Weights of a small GPT-style language model, trained from scratch on English Wikipedia: rotary positions, a variant of Muon for these matrices.
MLP neurons of a small language model. Each row is named by its layer, matrix (gate and up: input weights) and neuron, and shows model dimensions 112-207. Each number is 500 + 25 x the weight over its row's rms, rounded and kept within 0 to 999. Numbers have three digits each. A neuron's up and down rows have the sign that makes its largest values positive.
Before each neuron's rows, "fires after" lists the tokens most often just before its 100 highest values on Wikipedia text that the model never trained on. A number after a token or word is its count.

fires after: "=" 18, "\n" 14, "\n\n" 12, "==" 11, "- " 10, "." 9
L9.gate87:488523516471503514504453492481504492500496491487528470470514493540531531539471484484436472482510484517485475463512514518482508473513487500501475537525536461468499547540519495506492446495532526503486529523516515510497510485509494504440522484513504453488504517511495501488507527472469474519
L9.up87:515478446588514478476462492515478506500525481487513487505468522557520453498499515479459538513483505518488473525506522479524504485507497526523460499488521516513536507550519489494529486506498473467510526538567507487491507478474501474463520492553531506510533507514504485514519519522494489510

fires after: "." 38, "==" 24, "===" 4
L2.gate84:476486468527514516513511522463509486483520542481520491463515522498480441533515500513526504521502488501494478484502534494529501464475460447521532528488515558456446477481465517509465488530497462541527521533514498516509526518495488513533495489499555538517471508523520515525456527516480509491
L2.up84:481476472491547468493486487483470524508554449476496519473503539468498489461505507548513525510524491520461510481531509498520513506469499513486507505510484524479492522516497508501509564499460479505511537467491492475477478482529506524523520489501499503504541500547490507509434474468479509525

fires after: "the " 26, "a " 13, "The " 5, "200" 5, "is " 4
L9.gate232:519490483492480482487489466500486460505497531471509464511500503489468521469522504546487528495518506481531533514467507493494473471527496467490489521487463506533452460497468463513522517484532472484513487504507498473512489539527523495537486511500538502513542498467503489538493509506500487496
L9.up232:516499503519462499482504474439467485506490519518478477432488515528505490490507518497487491498465503487517484543487493505514514514512487450478477465479514500450520546482487515541489505501502540528508526499459515493455551529476520475510478447477469508483502485512528488463477484529475498456

fires after: "the " 46, "(" 9, "at " 4, "8" 4
L7.gate362:492462568498521486456489503506463443519509491512506511499515531496470506493503515509430495517509508487504478516506530481514532487507495538519475499464535514458508468474479494487497494496506474485513491514462480506500472557519441486486470507504529521507527493450470465487464446465506502508
L7.up362:485539506500487472460504562498472559523466475480527472519511482460482527502495491481445502471529508488483499535498495488516529560498507504467459465530521534531489533505501497486479512498502482525500487496523512503531485513514509510494475508519551509486499501502478543506464468483498515501

fires after: "." 60, "|" 6, ".\"" 4
L2.gate35:497475472520505486518512542485460501477525520520518455506509499508497468532522533454500503518518501561450492459477475483527455468446483535483512514489504515506493563485490542516497541528523524494530531531522511485448528484496454534508534463529515522518452527497503508522489460479503509511
L2.up35:456482499525506483486490556487475473505502534508552492493529508500486475532508501472485499519496501512513504469460535486507486495495479523492501499498502541502470512503483500476529495511472555545553515546514538501461542518515493492497533521513514510528447503533483483501513464456465508540

fires after: "| " 54, "- " 8, "\n\n" 5, "and " 4
L2.gate18:477515541477520520479525509487528531526551487547512531507475448493483536468498512509506496525468478469491536461469491506501486477509517498464464492535495465504500521486498545502500531490519473465538467498442480520541500529494520494500514502542549520533486522465520485478541530512479481479
L2.up18:491511520495531517489503501501490487513523520505529456541503533532522496514503524473489509489533524527481497545449501524473481462506478489472475520459482504490514497504520487525550550493488507490491519514476496530526461502495497487490556527543478516507533505495524468467539543506490482490

fires after: "G" 51, "1" 14, "L" 7
L7.gate62:531529517498464474485479468487519519530542494498541474471479502516488511481495525516498551531532521501485491511527491495519484490529445472481529524480522500510499494476463514536492549503533483495491546507518506472525478494486456478493522476484512480478470547495561509498533531467491551474
L7.up62:505516526527502513478497523472494506523509493460514489499514488490494471552457518453475495521511468447514512533512509528485488489480491467471473549471476493514497521472465489524481529482524497477485508465508528481510450482490502518521467508454503503444532510514462504494516476480474473487

fires after: "the " 59, "of " 8
L10.gate132:506481498522469503479481472494503524519526489454506556509530473517526521515480493507530497513499483494503476518507492513463478509533513532547523460526488515503508515528545480471557508494497499504506500493524511474461573483488497501485499473506463510480522476495535446476476550528514534549
L10.up132:489512514499482519486497451486515544516513500487485540464505465547481519449495468481492476484499517566503476508495497504496443464521507506566514510476491502440492493541514471484478476527500463500502520502473473503488519538486461505509476495516474485511536461458492448460515521484504529517

fires after: "| " 93
L7.gate777:495518487466458491505561489502459496479511475522477515497503513511477462532479485512543502484510515470511500466487485558472514509479506441504525457510483470484486523520488541510538554499520551491459525481470523455523480443525487526494505506495513514554485544441477511490497508470558474450
L7.up777:547519497487527517527512514449562486492511512484504502447520507513496482465504520485533527473492520511559460522491518476484454531488536477484441477519497494458491481506464531547485453486509515480495513499524486508499507487505473491432499479496454491477460538472535502483530477450460506492

fires after: "is " 42, "=" 15, ". " 15, "was " 11, ", " 6
L5.gate264:517511541485498471478515506514501482478523488473486508544488477463568498507503478470464483491493506485508460502512456534548460489484519486461516438516468475485506553498485498494527525474503499429519509457509510482497469490526519515464563529539539520525526494489504496451468524510509522494
L5.up264:465560506470462472481543482471511463510524468479499461549483492470527507500533472512499504470528519565507495528449512506466525503504503442497496447507510463556516535502544417505513513492470547507536512501481503499482510502521545493465566499491508493470554470488498505485504494475516548504

fires after: "\n" 31, "1 " 8, "\n\n" 7, "s" 7, " " 6
L9.gate433:531497518512536495522549536478525561493508483492481497497476456507435496485504490488469493497498512456496548480522471519469513498518478519491454530501575460488493527494481484544547481541504524497494531487497488541464528538498505481448530465497489470473462478457516567501511566458495471498
L9.up433:518487508500514508510502533543495473461494510482499458492483491514426505494506509467453494499488493499551474490465518494528511509492468521502467494505496520497525493546542517528475524518481510534505497504494493485507484470501478484510525487506498462468518490498519495478535500527468464529

fires after: "|" 43, "\n" 9, ")" 7, "." 7
L5.gate77:535502500519577522480505475475526444500540471512519511506512507522538534476464483493495538515509496478485535497468476456493475518466464501482495556527473532511465504495551457522528486481486517461506499540489518491468509483489489511512463503524515481527448532491522509496508530471465496529
L5.up77:512499541540512553521475477486464499515526458493526471480479481531525490501485510448484521494487484516457482464486477485543487495471494498502514487535541494520496557486499487515517484470520498517520447485501489488476508535540526472477493551553516511517513528500513495486450501497506475449

fires after: "G" 16, "L" 13, "Motorsports " 10, "Sch" 8, "Pl" 5, "W" 5
L9.gate409:494536510456478516465472469508537513532528512469485499529523467457467550525512484524513447459559506509508491473526541509477458495520471486501478481464527537503520500478485507488489491531512471482521460469518511526506530487507535528554473445504543471502498504500500489518531463493502514523
L9.up409:531493507516536504495487482512508514473505487468451528539473481510514555501479518544511502496475518482525539525464507540515508532543511532485502539474536472508508501507490507494454509451497524532506532501511502501537536485509516557478498508480497472533533515458512529416503541502496471475

fires after: "|" 42, "." 12, "==" 10, ")" 6, "===" 4
L9.gate760:532503503515526491490483512463531494474530488485488499479537507511507531510470489502520551503461468435490478511451503466504465499454447478553507495505507530536528536518527512515492452492587544519488502513521528514516515482462446504527463453480528517483504497537567481479515514464458513504
L9.up760:459540487493524531499470500514536461508527506483506522538469493546491521506542546501529506522486494478486520480530492479489498498513499496495490506504491516508480522504537517531496449510480499509481513514488526516510480526478505493511533521540549521486551477539504511511518500470536501484

fires after: "." 80, ".\"" 4
L2.gate176:508463490492505527494485542450508481506516474463504448501510470481478497507535509519505494507490516524509479481481491438519546490474484509484488437519518510512533476528461531500476458491511474488518536497489511527417519481516480492502483554543488517515476481530489530480469513509493478506
L2.up176:471499481507540487508490536542467464470504489540493503504482507493520497482525457481526495484499485479457472488528518491470504460488460511509537509521494527500473472516499481457465450515494479469515514489480509462503514522504487477484529526481517494511516506514502551485444478482527518472

fires after: "| " 41, "|" 16
L5.gate493:498539471502485533505500551503514507448484543546460482482497501494448505512507469551509499508511520454515481508480484534473488481528525487503479499502489535520494538495516513502522525496499488562505528487518509477490495489500493537462459487466459500480506491496517490506497492488484489474
L5.up493:519523441486482525479526500533518502504484500507501513513475506502509494490488504537516489475463535527537485498504506568503487539508487462527502511542504474494482523471490538510472502515478543546479520448510500472487526527483487499498519505492453523469467506469505458546524472467522496507

fires after: "S" 21, "U" 19, "the " 18, "a " 10, "| " 7, ", " 5
L2.gate1010:474512486496515538492478488493522522503462490519494512479456524520502551491476465509472491500493472534492464483501491476514528489489476524526525495503474502492496510523503512483510462518503507503517527509531485526519527494490491540462463516435457459509511508506475504538512530500498494508
L2.up1010:508490496536486529517496485489520527515494504489467528492496524485530508509482513511487540522482505531454474494505488466508481478486501512529516514515511520471486563477506526499461496515487515494489522476538474493471544506501497505486458448452495453460470492502443487501521472501481534521

fires after: " " 25, "Party " 15, "G" 11, "(" 9, "S" 5
L13.gate651:541491546511500487498449519463505533456526524526532473498465500456469505467512520510471537503471501489519500510480517529532483531521511510520538485524537512584501512460500512548496523504465476516502505490514528511490479464488494487506498467483554493491493484480537523528497526490535547479
L13.up651:526535539471508459489475532497484513519493515497491497499487455506501492488502502516457499515583483523486455478505459475440489506503478528515486479531494454458464475497506503533472554515466467480523492519532574494519523518479497517459567484502464499472538495499492501504478535546504498451

fires after: "the " 52, "Al" 15, "The " 9
L7.gate1010:540510525523473543498501480512467475499498499519529521480517532483531484499483496509508486482472502467518526500484498486462512499437521546521487479521549500435502493487486494541507502517517492515502489476550515488559492492468466501503496514527458505486540498437484476482527484486485525471
L7.up1010:534512456522448469475477498460490513519513514517485505468476512489527495473517522507485482492527548529497496535486469480480502524490510496511482550507486524487463540464512487511544459481500428528508492487495514507513534500470495472466496474480421493482497498432478486482470478496481518481

fires after: "the " 34, "s " 7, "a " 7, "The " 5, "| " 5
L9.gate274:457517471483484506497502509500495535525438470496474507527461508526483515524515491502536490469501507478513488448494506488495515494514494474510499476514506529523556526516520516451501528509532517462519508516499468482484476479490478512484520523466525480471462495490507492511444521516477531473
L9.up274:506551484472533517504513491512505529452520500504517489495493515526497489519516517483502532484487521467506486541514488506541508488497479447571582489538533508518470505500495504551477508502504525543496510526532525495478484514482447488518502486556499517447525507487503451517506515484508499472

fires after: ", " 26, "is " 21, "=" 17, "born " 4, "on " 4
L9.gate1156:507481520504443481519453468499502455502505475536492496536564500476541499523527476480527511508501484486484497526525527519433468499495501495498524476484438499497554457515538456504503499477525536490495479483444524513535538526510524478539555532444530551538499507530523459478494491489507550458
L9.up1156:500515476513469494444508513477505452505495496488522492466497480479521484474521494518525507525493529515546475509516501526533520503525518481489487478446495495522515540460511495490488501537485489492475568478474484529476512481504538548510520514505503523516542503505523490504533484508510498503

fires after: "." 40, "|" 34, ")." 4
L2.gate163:508470502472503506447522494530520516575541518501505513505517486482520487533487508495491534559479479466524461519504528478530499521437515466544513518478517530534513516471486538525492512471527483531516517520521512482543498505456529500498524518480458511531482488536512503548493475512533489497
L2.up163:501536540536435507489500546447534485481515503479520513478498482502475502455458503473503520512493500494492539509479530457524476496506506533503551526510537494530504529529468514505526491531497456510461506501507524501516504460516485472517551494496514490514488519543505506482484430493501478512

fires after: ")" 17, "|" 15, "0 " 14, "=" 10, "the " 4
L2.gate174:504509512533498492510457470517441546542498488512545527481508542530494516457491540488507495499522501527468496511532522490513488507508471487501502500523503486488556488462503519504525502494496542534509451498524489478508496501481508484480500512519510512464516516468546474442503498515473528522
L2.up174:531494500506477520514499502484503533531544528499505548467523512499530469509518529504507524540506532455520491443499511538512510492511478524510453522500497492528515529530490475535433497521455502543507490470485503538412548488495491464474489486493532512445489528449524494505446492483476489560

fires after: "|" 21, "|---|---|---|---|---|---|" 19, "|---|---|---|---|" 7, "0" 6, "|---|---|---|---|---|" 6, "| " 4
L13.gate30:469510491461489542505520504516498478506518522503478476536501524486495496525483463480522483483533508520501525487480478493484509501517484453518501548485478474502529505509489488476556526532508479469524510521497505496484435496484523500452532513544485525475459557468486471501494506515473499484
L13.up30:488506528441536512487491526477489535513507514497475505500523491495456469535476471492522495493531479502507504476488512484504493475500518454466524518532506529461505461509470488476483504504482486507505525485513485524489529519499541499505501494518474498486484518465545498475479497477519511488

fires after: "of " 21, "| " 15, "in " 14, "to " 6, "Al" 5, "at " 4
L9.gate595:427546496513473492522491503505508495513531540476518508431518486467449493528538514484521524485481519519500474471522453520492487494504485483484497493501513503497503508499519487500498489471492463525492529500499492488513486489517491528455503475497521527498480503488481480468485517499504458470
L9.up595:494477510517500517461536519481518495475502523484497502523488525480452462493477503465469457502474538556472534504514519489474478518518511466515531519507480497506480505523507503489518484518527497544484538490537481492530549529455547486478482463516521520468479483507486447478487466543540521527

fires after: "." 41, ". " 25, "\n\n" 6
L2.gate849:511464558508498494499469495484530478588509508523489458519494506480462524544510512453505493508495527499482488483494521500490453522456521542490494504480485504535426527495505518541505535496531462455549526417537474544538503520531491483499502532464525544531520496488503534457545503522501496475
L2.up849:463497512517486504496511502486566473515498480519503479520522504499461522505499563510505518515464515515491495508482525530504479506496490497514519516472496529582473544544471456465502485445513497499521536509526485488520505548536503481499481500446496539521531489551546522422480493459534497515

fires after: "on " 21, "Pl" 13, "On " 12, "L" 6, "l" 6
L7.gate194:504512469448496491500568543467503486483497467509490505479491490489478512531486494521507451517514476487516512485521505513512481539549464453524515528539501534530491540474466511519561513517513464478514504518464455505495487494529448530520485530532510459522487486526534463474510514473469557486
L7.up194:500465507545483558500466483469524488496508486496512506469468537538543554523515515483517474458509498501456493549511513473516537528489533498502514517506479521482485542537543535511445493441450553538486479436489531475518478501488472485488452517492483485530543484514512506463533527523504537477